Weights of a small transformer language model: RMSNorm before each block, a variant of Muon for these matrices.
MLP neurons of a small language model. Each row is named by its layer, matrix (gate and up: input weights) and neuron, and shows model dimensions 144-207. Each number is 50 + 15 x the weight over its row's rms, rounded and kept within 0 to 99. A neuron's up and down rows have the sign that makes its largest values positive.
A block is one neuron, or neurons of one layer that tend to fire together. Before each block is what it responds to, as a language model described it from the Wikipedia text at the highest values.

Responds to: Complementizer "that" opening a full clause after verbs of saying or result, as in argued that, noted that, so that; also sentence-initial "This", plus "if" and "to".
L4.gate43:37 54 38 67 46 50 39 66 45 37 55 62 42 42 53 59 72 61 43 47 71 64 49 57 51 42 52 46 56 67 35 36 33 27 67 40 54 38 41 60 65 64 50 44 42 39 53 27 26 40 37 48 34 65 56 41 55 73 43 60 37 60 35 32
L4.up43:36 39 44 17 69 58 52 34 50 36 36 85 61 29 70 44 53 40 54 48 53 24 56 50 34 55 55 38 63 47 28 37 38 40 28 64 51 72 32 38 65 34 31 29 42 58 34 72 24 55 61 56 39 52 69 61 56 46 33 55 43 27 52 53
L4.gate144:60 56 25 61 46 37 57 64 53 33 51 26 21 52 57 44 44 48 58 52 38 43 67 75 87 56 33 37 50 40 45 63 57 39 69 39 67 48 37 47 35 56 59 65 45 77 51 34 67 57 53 63 36 56 43 52 69 25 68 57 04 62 64 34
L4.up144:42 40 63 72 57 59 64 71 87 72 50 60 49 63 74 65 51 54 46 29 28 46 70 61 77 48 36 51 55 41 61 77 53 59 36 29 55 40 47 45 70 43 76 45 58 39 51 38 38 40 65 74 36 63 48 58 74 50 60 24 79 63 44 47
L4.gate321:68 30 28 35 56 57 55 40 65 46 67 42 09 38 75 19 54 72 33 22 50 41 47 84 44 49 41 54 26 73 42 57 62 50 49 43 47 58 81 52 68 57 65 51 67 52 59 59 53 50 55 85 40 39 60 43 79 58 64 38 70 50 64 79
L4.up321:42 50 51 58 43 51 70 43 63 62 53 46 43 54 75 40 62 33 29 62 63 43 50 36 30 50 45 39 60 45 39 60 63 59 42 74 53 44 22 47 46 53 78 38 52 76 39 47 33 52 27 88 52 43 63 70 38 59 58 50 31 50 42 42
L4.gate486:40 28 55 49 50 22 34 32 24 50 44 74 44 57 60 33 40 34 51 15 74 58 50 83 48 67 59 50 61 36 42 69 54 49 50 43 40 66 45 51 71 61 60 46 56 59 61 44 44 63 43 41 59 56 53 52 06 66 50 65 71 56 34 25
L4.up486:34 62 54 23 67 58 61 56 30 59 51 80 51 41 61 42 60 60 51 53 49 36 52 48 71 43 76 50 62 49 45 91 56 56 54 35 63 51 11 78 46 68 47 40 33 53 61 45 38 50 41 80 29 50 51 18 63 71 55 44 48 41 69 36
L4.gate660:66 43 56 33 56 75 52 32 44 54 46 44 44 22 54 28 55 26 59 58 63 47 46 56 56 48 61 65 48 88 45 46 41 34 56 40 74 51 37 66 34 52 35 45 35 58 50 63 46 52 55 64 50 45 29 82 61 47 44 58 25 41 59 09
L4.up660:44 72 62 53 47 34 79 85 31 75 33 50 49 60 80 39 42 54 40 32 46 55 51 60 51 60 57 54 34 44 50 57 23 49 70 60 65 54 55 52 37 41 58 59 68 53 42 51 43 47 69 44 64 36 32 29 58 45 48 45 86 83 51 45
L4.gate1061:56 59 66 41 54 45 54 60 37 47 18 32 25 63 54 31 49 40 70 40 60 52 44 51 49 51 65 50 42 71 56 43 56 52 53 49 70 58 33 62 61 50 53 50 43 57 54 58 37 86 41 54 21 41 49 74 65 35 48 66 20 52 56 64
L4.up1061:54 22 38 51 35 79 49 52 69 43 54 54 51 61 45 53 43 56 39 50 37 43 20 73 35 38 46 49 56 71 50 51 32 62 71 47 29 23 54 59 56 38 33 87 39 31 70 71 33 58 16 36 35 68 59 41 53 47 57 56 52 61 61 60
L4.gate1213:83 35 29 54 38 69 76 49 40 51 59 44 60 49 74 42 21 49 47 13 45 70 71 40 44 53 63 73 54 28 60 21 33 51 50 37 56 61 71 61 68 50 27 68 38 49 63 59 56 51 39 36 62 28 51 42 59 67 64 58 73 59 59 45
L4.up1213:73 35 58 61 65 52 72 72 47 57 51 62 41 41 55 09 63 66 22 83 60 57 34 71 35 72 55 49 29 43 45 41 53 52 36 56 53 48 55 51 55 28 35 63 29 34 53 53 66 46 75 44 52 38 21 38 56 60 60 38 43 32 64 50
L4.gate1430:57 53 54 46 54 34 54 66 55 44 55 56 55 44 50 43 57 49 60 44 77 31 59 80 63 59 39 53 52 48 51 21 42 68 44 54 43 46 68 47 51 31 44 55 62 44 48 30 62 68 63 36 27 51 73 66 22 62 28 42 40 50 37 45
L4.up1430:52 63 42 82 25 40 20 36 60 55 34 56 57 64 58 59 35 30 65 69 06 27 52 59 91 69 57 57 71 51 40 50 79 49 41 45 48 63 11 65 53 62 47 66 47 47 41 57 45 56 40 37 34 52 48 54 51 58 29 33 55 61 48 37

Responds to: Fires on "The" opening a named work or band title mid-sentence, like The Woman Warrior, The Conners, The Dickies, and weakly on name word-pieces.
L5.gate625:47 67 38 56 51 50 36 72 45 40 22 46 20 61 24 59 24 66 42 43 29 58 43 52 40 38 56 44 57 56 62 56 16 18 49 48 73 71 33 48 57 98 46 31 48 66 45 57 58 68 36 42 39 38 50 47 52 44 34 64 55 35 68 49
L5.up625:59 50 35 48 47 56 44 30 41 51 41 71 51 36 35 68 56 59 52 48 69 37 58 49 57 55 42 78 60 38 40 81 46 45 46 52 43 33 28 34 63 58 39 44 46 61 48 32 44 38 47 61 50 78 33 47 58 54 52 68 22 51 47 24

Responds to: Prepositions marking membership or relation, chiefly "among" after "was" and "of" in "one of", also "under" and "by" in biographies, plus scattered mid-word fragments (Miro-s-lav, Zmij-av-ci).
L4.gate234:45 36 75 37 55 73 74 66 43 33 59 44 59 72 59 44 50 44 44 46 04 35 43 59 69 50 63 35 63 46 26 37 45 55 48 42 52 86 62 58 58 68 59 63 69 63 53 48 67 48 64 53 41 66 38 59 76 72 74 47 55 59 52 51
L4.up234:48 59 54 45 49 48 65 56 64 53 60 65 46 71 53 86 40 42 33 39 39 56 63 52 63 33 71 45 49 53 56 20 47 38 78 47 38 39 68 57 55 50 51 54 67 33 56 38 33 73 52 42 77 67 53 52 85 47 61 53 58 33 51 56
L4.gate560:42 56 42 45 70 70 58 54 66 70 52 66 67 41 29 41 50 64 98 19 76 48 52 65 31 57 73 31 62 29 06 49 71 62 49 14 71 73 29 45 48 75 49 23 62 38 46 39 35 49 44 39 50 64 62 45 36 09 35 21 42 37 52 28
L4.up560:58 47 40 67 63 49 58 52 51 70 53 43 48 61 34 25 51 60 16 54 43 42 44 36 56 48 66 51 59 30 57 57 57 42 68 25 68 46 79 46 61 45 39 66 43 44 66 58 34 53 24 58 48 52 55 39 68 58 48 39 66 20 75 58
L4.gate645:51 28 72 45 38 53 42 40 74 45 30 45 50 74 57 70 34 23 48 49 69 70 18 35 40 71 63 59 64 62 37 37 60 64 58 55 54 66 61 31 31 46 50 68 37 59 51 52 51 43 63 58 41 49 55 39 66 67 77 56 44 81 73 40
L4.up645:32 54 59 64 63 61 46 61 56 69 44 42 48 87 50 48 46 45 62 47 59 33 40 44 85 21 45 68 49 59 63 49 40 11 42 76 58 46 31 66 51 67 64 55 49 36 18 53 48 54 42 45 37 67 48 54 44 53 51 31 38 39 41 54
L4.gate668:55 70 51 11 52 27 18 54 34 37 54 83 39 48 57 54 47 49 80 21 62 49 61 61 48 37 48 29 75 31 36 67 61 59 24 51 51 35 60 70 55 66 33 72 69 43 11 26 46 47 59 35 50 38 43 81 57 44 58 84 31 68 56 46
L4.up668:62 50 52 70 49 59 57 51 30 66 31 43 51 49 38 48 64 58 38 40 33 55 24 32 85 56 52 70 49 60 32 36 77 47 33 40 47 41 61 80 34 46 49 50 55 29 62 46 56 54 28 48 54 70 28 73 58 36 87 60 60 41 51 32
L4.gate860:57 47 48 66 35 45 29 48 50 32 44 57 37 35 34 57 67 60 61 63 24 61 44 40 75 62 41 24 81 63 56 71 44 21 56 60 62 37 83 02 78 47 68 74 51 55 35 77 74 34 31 34 58 50 63 60 60 38 73 48 34 52 61 44
L4.up860:44 52 22 40 63 38 35 55 37 36 37 40 64 47 40 43 64 45 46 44 26 16 49 45 32 78 69 62 37 40 54 40 64 64 46 67 62 80 30 45 56 45 64 59 47 48 35 47 59 76 42 74 69 61 52 60 46 50 38 69 45 82 42 52
L4.gate871:60 53 57 41 49 56 21 47 14 16 34 45 51 49 68 53 43 56 51 81 75 58 46 59 47 78 65 16 89 28 31 43 18 58 48 49 26 55 50 24 70 53 49 48 41 58 78 56 41 50 58 61 41 38 58 59 80 51 57 75 71 78 68 60
L4.up871:53 59 57 49 62 46 65 34 22 54 37 49 39 62 34 45 45 30 62 41 47 57 40 33 47 36 37 78 54 32 16 08 51 56 50 43 36 48 61 25 60 78 69 56 64 59 95 61 31 33 35 43 44 55 46 47 88 53 50 55 82 65 62 47
L4.gate930:99 62 76 77 30 52 57 54 40 62 31 76 40 68 64 35 45 41 53 59 68 27 26 76 46 22 37 40 47 65 37 30 22 60 67 37 55 55 42 33 54 30 76 44 43 55 72 33 51 78 48 36 15 50 48 28 62 74 65 59 52 40 52 56
L4.up930:54 55 81 57 38 76 41 35 50 53 83 16 56 78 33 34 06 52 62 42 44 50 80 54 59 64 56 69 63 45 33 24 46 63 41 55 37 29 55 56 46 23 56 37 21 52 66 41 59 45 49 63 41 44 50 59 42 53 38 40 50 46 59 48
L4.gate1408:31 52 30 36 58 46 51 38 62 56 35 45 66 57 41 25 27 72 29 57 21 63 42 55 18 44 36 63 52 51 33 52 51 62 48 59 49 68 51 60 44 25 57 23 71 28 53 59 38 36 65 63 47 62 58 66 28 57 49 69 33 39 65 38
L4.up1408:40 54 37 35 42 54 41 49 60 43 41 62 50 71 44 40 63 68 66 53 53 45 63 40 20 68 63 51 09 27 43 46 33 50 61 43 37 56 39 33 40 53 55 55 69 64 36 67 69 39 36 76 45 30 51 30 44 43 39 22 50 41 46 72

Responds to: First token of a capitalized proper name or title, chiefly The or New, and early pieces of names like F-red-ette.
L4.gate90:39 76 38 31 67 32 46 51 77 39 35 38 34 86 07 66 19 36 44 58 37 64 43 31 43 53 48 55 62 55 48 48 57 49 57 52 84 57 36 55 41 49 65 65 43 58 49 41 63 44 55 66 58 34 46 83 49 54 72 52 11 68 77 49
L4.up90:72 66 44 40 62 53 40 53 71 36 57 50 27 43 64 43 23 46 54 49 74 58 28 54 53 79 40 45 67 24 69 44 74 54 49 69 76 67 70 34 13 43 85 44 30 47 34 53 61 68 32 45 27 29 64 94 60 57 46 58 28 62 70 51
L4.gate170:54 58 35 44 57 62 41 38 48 38 44 76 52 50 30 53 64 49 40 37 50 40 83 32 59 52 45 67 57 63 57 41 40 58 50 75 62 45 47 52 41 63 51 61 56 69 75 64 87 39 30 31 46 23 28 65 61 46 57 55 50 34 38 56
L4.up170:70 49 33 29 22 56 43 22 53 16 42 42 76 38 52 65 32 69 52 40 70 50 28 21 38 52 31 43 24 24 60 32 62 41 35 92 82 58 30 38 49 43 62 45 63 28 66 48 37 62 57 55 89 28 55 58 55 36 58 58 44 58 64 23
L4.gate544:58 48 37 56 67 56 41 54 50 35 17 36 37 59 66 56 18 42 61 47 72 36 52 72 74 44 32 58 35 44 32 41 57 82 64 60 62 37 51 65 48 49 71 62 45 58 51 37 54 58 66 43 52 47 62 56 48 44 49 70 69 52 35 47
L4.up544:35 52 45 74 38 44 25 15 66 30 55 28 58 36 41 47 29 57 50 53 61 49 45 66 63 37 28 66 38 44 61 62 37 39 55 66 52 42 49 42 36 36 53 63 59 62 59 67 23 80 65 49 60 45 45 50 37 80 53 37 60 36 53 48
L4.gate723:57 29 41 63 42 26 42 53 64 62 44 74 39 33 36 55 63 76 34 44 39 49 75 62 48 86 42 18 71 43 42 52 54 44 50 67 58 54 52 28 47 76 42 68 55 39 85 24 49 44 38 67 66 49 40 69 72 41 37 52 64 53 90 39
L4.up723:57 78 42 47 85 38 34 52 34 70 20 35 33 35 35 35 58 42 37 26 44 17 63 41 70 72 25 52 44 30 27 54 61 63 27 44 42 24 58 30 53 67 58 42 36 27 24 36 54 33 29 53 36 41 44 64 43 96 47 62 60 63 65 40
L4.gate801:37 48 58 38 42 46 31 48 81 38 71 51 37 69 61 41 63 45 29 70 86 55 34 55 43 58 53 63 50 56 58 54 52 57 47 52 47 20 59 33 26 50 40 40 36 58 44 38 66 59 35 67 70 55 60 41 51 59 35 44 59 37 47 61
L4.up801:65 50 43 71 49 39 56 24 52 81 48 66 82 58 46 39 48 50 49 45 52 66 59 49 51 49 79 52 73 35 40 72 80 50 45 52 71 26 27 58 54 51 64 36 61 52 54 25 58 30 58 47 53 53 39 80 55 47 49 34 42 59 44 48
L4.gate1022:39 75 54 59 47 46 67 57 66 47 29 29 76 75 35 70 12 54 31 51 46 34 26 45 66 33 20 59 31 38 51 77 48 55 57 45 48 28 31 47 54 81 41 46 37 54 32 29 28 49 86 41 30 69 61 53 39 62 32 32 32 47 57 49
L4.up1022:35 52 53 49 69 41 59 50 36 84 63 28 48 50 69 29 51 42 51 22 30 54 57 45 75 40 39 58 56 49 38 27 44 50 51 78 46 38 53 57 60 48 41 54 20 66 41 25 62 37 40 35 43 29 53 73 58 33 46 60 49 73 28 53
L4.gate1229:49 69 24 35 69 25 55 47 51 66 66 58 90 31 39 56 60 48 47 62 37 30 54 36 58 51 48 73 49 54 39 54 66 46 41 40 73 39 60 24 55 53 47 47 68 58 25 29 66 35 29 87 46 12 49 62 41 57 67 60 53 38 51 35
L4.up1229:27 59 44 50 56 58 60 43 97 26 52 40 65 52 32 29 71 86 32 60 46 61 45 50 34 58 42 70 72 55 20 49 80 47 77 56 40 33 75 65 54 39 67 69 47 59 34 52 52 43 40 56 27 45 34 70 61 74 49 77 50 64 37 55
L4.gate1501:45 24 47 30 87 43 35 70 42 69 71 43 66 61 58 58 55 11 49 58 37 38 54 76 47 39 17 36 35 50 53 44 62 63 44 71 52 46 60 35 34 38 39 50 49 69 31 78 76 56 42 49 47 39 58 46 24 31 36 53 21 33 71 64
L4.up1501:60 63 42 26 60 43 38 50 29 63 66 43 51 62 38 37 47 32 38 42 65 71 70 70 49 62 55 67 49 73 63 55 45 27 52 39 82 55 41 43 42 42 60 32 42 77 31 72 56 38 24 56 39 53 44 47 64 48 25 34 61 25 56 62

Responds to: Fires on "of" opening partitive or relative phrases (one of, each of which, out of, sentence-initial Of the), and on word-internal fragments such as Bud-ap-est, U-p to, corres-p-onding.
L5.gate314:60 75 45 80 67 73 46 52 32 43 44 40 89 66 56 55 49 84 48 55 53 45 76 51 37 84 22 60 40 44 27 49 50 69 50 70 70 25 51 45 43 32 74 56 45 60 78 57 41 79 26 58 46 55 35 24 55 69 30 55 50 41 51 22
L5.up314:51 53 52 57 88 56 51 66 40 45 31 44 73 64 47 61 51 55 75 33 67 44 57 57 24 36 62 28 56 24 49 61 50 43 62 58 34 36 45 83 32 62 57 41 50 28 78 60 49 38 16 38 63 49 40 49 40 54 21 31 22 63 52 49

Responds to: Words opening multi-word or compound place names, mainly New (including the "ew" of a split N-ew) and North, South, East, West, Old, as in New York, New Territories, North Carolina, East Kentucky, Newry.
L2.gate14:66 39 47 03 30 26 25 46 59 25 68 48 62 45 49 50 49 41 52 66 51 55 38 49 44 70 49 25 50 58 42 79 54 80 25 48 38 46 60 52 42 39 69 38 35 50 22 56 55 63 36 63 48 57 31 45 36 39 63 53 33 35 58 41
L2.up14:83 28 46 34 41 30 32 48 52 34 61 55 42 39 35 67 62 57 29 76 42 53 51 53 49 68 70 59 62 55 37 54 48 53 20 59 20 50 58 62 24 41 66 71 49 75 29 58 09 60 35 42 43 50 34 61 63 34 72 26 71 41 51 43
L2.gate61:47 65 74 76 33 46 35 31 31 58 38 28 58 44 41 63 80 41 52 53 40 78 64 81 47 37 39 63 45 55 50 49 66 34 12 27 54 40 41 30 31 84 50 22 32 53 48 61 63 59 64 62 28 57 53 43 68 59 37 51 58 63 53 24
L2.up61:56 48 43 50 65 34 59 20 35 41 37 55 40 44 52 44 20 55 37 12 26 49 13 45 32 60 44 21 63 49 50 36 35 25 45 48 66 37 80 48 74 42 64 20 62 40 36 70 33 53 66 36 59 37 40 61 43 51 34 46 42 40 73 27
L2.gate647:47 71 29 51 34 48 39 36 68 36 55 59 45 35 48 43 48 53 34 67 55 56 49 52 81 79 57 51 83 55 41 61 67 42 24 56 41 50 46 38 48 62 50 60 40 26 38 46 42 85 39 30 55 42 48 53 60 22 48 58 33 51 65 55
L2.up647:44 47 31 13 53 55 43 58 24 82 51 56 80 65 35 09 54 32 61 47 64 68 57 45 79 21 37 57 52 38 38 38 83 77 65 43 27 70 50 55 67 32 56 45 49 60 53 47 49 52 70 31 40 40 70 59 46 30 40 47 79 43 48 41
L2.gate661:22 63 50 22 49 67 25 59 40 88 32 42 50 63 68 42 44 36 59 47 56 82 64 48 35 61 36 31 66 61 58 58 52 57 63 56 58 72 69 70 65 50 46 46 43 59 44 64 61 39 65 65 61 42 35 48 52 56 65 25 45 31 42 26
L2.up661:49 59 64 66 53 47 40 45 48 74 16 28 44 41 32 35 43 53 43 46 46 48 56 32 65 42 37 58 22 41 73 66 54 46 32 45 58 42 51 39 48 39 85 49 61 31 28 33 16 54 46 35 50 40 76 68 59 57 50 65 41 82 61 54
L2.gate1334:49 46 54 23 26 31 34 55 64 49 54 37 41 34 44 53 50 20 41 40 57 81 50 59 21 51 72 59 50 30 67 52 46 47 30 41 50 22 55 47 41 24 45 51 35 65 52 30 32 41 31 49 20 65 47 62 66 43 62 55 35 56 63 52
L2.up1334:64 51 73 54 26 47 36 51 40 52 68 46 48 14 23 51 73 28 47 52 58 83 44 39 47 41 67 46 33 35 59 57 42 56 39 66 55 35 61 35 16 39 61 65 31 41 23 51 48 43 29 29 10 39 58 71 45 60 58 43 56 41 95 55
L2.gate1424:49 67 51 33 50 43 45 35 71 33 66 39 39 42 71 50 54 29 71 55 32 33 74 39 73 43 69 45 36 41 28 46 84 45 63 54 47 60 41 44 52 40 73 54 71 61 35 57 70 29 39 47 19 39 85 48 44 36 67 71 55 41 27 48
L2.up1424:68 55 15 50 62 23 51 42 64 51 41 24 34 34 42 58 38 41 67 34 47 38 37 26 72 48 55 74 52 60 74 49 60 49 51 47 73 61 36 19 43 40 57 37 45 58 43 49 62 54 66 38 55 41 91 47 56 37 45 81 54 66 48 55
L2.gate1465:55 62 79 60 58 43 61 29 28 49 53 60 46 49 25 48 42 79 45 52 43 52 38 62 52 46 45 38 51 25 51 58 45 53 71 33 33 36 69 49 39 52 39 63 55 50 43 49 66 29 36 38 48 64 46 41 49 25 85 33 52 62 64 54
L2.up1465:53 34 61 66 37 54 35 69 55 28 54 43 22 78 51 62 44 79 65 45 32 42 45 53 64 66 28 50 44 56 70 63 46 56 45 45 59 41 31 60 32 50 53 72 48 56 81 26 31 30 40 26 47 59 35 56 61 20 46 38 17 83 46 23
L2.gate1518:54 68 30 21 61 58 63 49 58 38 27 54 31 70 41 53 50 68 55 72 58 27 51 56 19 67 50 66 55 30 39 40 67 68 47 45 47 60 51 47 41 78 51 69 43 51 51 48 68 40 47 30 36 48 56 64 56 31 49 50 44 70 57 55
L2.up1518:44 64 18 42 53 23 55 31 65 43 46 43 73 67 54 59 46 61 33 71 46 29 46 63 40 40 24 66 61 41 31 38 59 53 36 73 45 56 50 44 42 57 46 76 28 18 65 33 37 46 47 49 41 64 60 79 50 33 19 55 40 78 59 48

Responds to: Mostly the word "of" after quantity words like one, most, two-thirds, majority ("one of the earliest", "as of 2012"), plus mid-word fragments in names.
L2.gate164:26 61 47 40 51 47 46 31 46 48 21 76 51 35 35 42 63 62 53 38 53 50 30 61 62 35 54 39 65 57 61 57 63 49 55 43 60 38 57 57 11 51 36 62 50 39 46 35 73 65 56 27 63 48 54 63 42 22 43 37 41 49 43 76
L2.up164:25 39 54 42 53 19 54 55 53 31 67 34 60 38 66 50 37 48 46 34 40 35 56 67 41 61 58 44 47 73 42 41 53 43 27 58 49 84 37 36 53 60 46 38 48 45 82 95 50 61 40 72 39 59 44 60 61 45 44 76 42 30 54 47
L2.gate330:73 55 24 79 41 31 58 37 46 90 52 69 64 55 44 28 48 34 52 69 47 38 33 48 39 45 52 69 84 44 50 52 45 11 70 67 57 64 29 74 39 53 32 50 33 56 62 25 48 58 41 58 31 32 40 49 80 32 39 65 79 49 56 28
L2.up330:46 48 42 37 46 66 57 31 64 65 73 43 41 27 42 32 52 48 59 47 66 53 27 59 41 68 66 49 53 63 30 73 55 41 29 44 45 59 57 28 29 44 42 30 63 36 57 40 25 19 39 50 46 34 67 75 31 64 67 52 51 60 71 58
L2.gate345:52 47 38 42 35 43 26 42 45 26 75 31 56 58 57 57 57 55 57 50 77 72 14 58 49 66 34 49 60 39 16 12 45 40 49 30 53 71 35 62 46 89 53 64 60 49 51 40 65 41 21 29 53 44 33 63 27 41 69 40 92 57 60 66
L2.up345:38 61 53 49 39 61 54 43 53 27 64 53 53 60 33 36 40 40 20 52 75 46 51 67 59 55 65 40 48 61 68 52 72 52 45 47 49 50 66 67 30 46 41 38 74 42 46 73 45 50 37 81 64 56 50 36 27 60 38 51 57 80 53 44
L2.gate368:47 61 55 28 44 40 72 50 42 49 38 56 60 69 74 27 66 65 52 46 44 66 79 82 44 36 33 37 38 36 30 73 58 53 50 70 54 62 55 30 50 55 10 26 58 67 44 60 75 54 76 30 58 46 56 25 74 28 60 28 49 40 40 71
L2.up368:64 47 49 23 59 37 72 51 57 37 66 69 67 50 63 48 45 36 37 50 79 81 43 68 67 46 31 50 24 68 40 27 47 42 59 53 46 55 61 45 53 37 46 44 36 59 37 41 59 53 63 60 59 51 31 17 69 51 53 31 32 40 51 30
L2.gate415:28 41 47 40 21 83 48 58 52 24 82 58 63 17 36 48 68 66 48 40 35 43 40 79 43 58 66 30 53 50 64 28 50 54 62 55 51 64 59 52 47 47 46 35 69 41 30 58 48 41 30 42 26 68 27 42 58 37 32 53 53 28 30 40
L2.up415:56 36 55 29 38 41 46 69 50 44 27 50 70 45 61 27 43 62 54 40 64 10 54 67 53 68 39 34 54 77 33 49 54 18 47 50 77 48 43 40 38 68 65 53 48 39 61 90 58 43 41 47 50 52 42 39 66 62 63 24 37 55 16 51
L2.gate851:51 75 62 42 42 49 16 24 36 53 42 62 74 43 42 29 56 65 36 68 40 53 44 55 39 57 19 64 32 45 62 24 57 43 59 55 41 54 45 59 64 63 42 49 47 25 25 77 55 25 26 51 41 50 64 77 47 63 41 52 67 51 58 47
L2.up851:60 71 73 30 47 40 47 49 55 41 60 66 53 45 40 34 55 40 57 64 44 45 53 76 68 36 24 65 28 73 72 48 74 49 60 46 49 45 55 34 58 32 41 37 54 71 49 82 41 51 28 57 26 63 32 55 06 76 45 35 60 49 43 40
L2.gate939:47 41 37 52 69 32 61 64 58 13 54 47 35 40 61 57 45 75 47 46 62 35 62 49 43 44 58 41 66 53 37 67 33 64 42 56 63 54 49 43 40 50 48 49 42 39 44 33 52 49 39 41 28 33 53 30 50 68 77 61 46 63 40 41
L2.up939:33 45 67 39 28 68 35 48 59 39 43 48 63 53 42 34 63 62 53 49 45 68 77 70 59 51 70 52 29 48 46 53 14 78 40 45 69 64 43 68 59 19 49 19 35 52 59 41 44 54 40 30 33 45 46 43 36 61 39 41 36 21 61 30
L2.gate1515:47 60 45 46 46 41 43 36 66 50 64 42 89 39 45 24 85 43 38 48 65 38 57 75 62 09 37 44 35 51 54 57 76 59 38 59 22 56 75 66 71 51 19 33 25 35 53 32 46 69 46 45 61 53 38 61 62 67 45 47 40 72 61 68
L2.up1515:28 64 42 32 62 63 70 37 43 66 49 63 61 36 48 61 56 48 45 36 51 53 55 61 73 57 54 43 81 58 52 39 62 66 35 46 23 44 72 47 52 47 20 43 50 45 50 32 46 80 54 53 58 78 56 56 45 58 46 46 28 76 74 49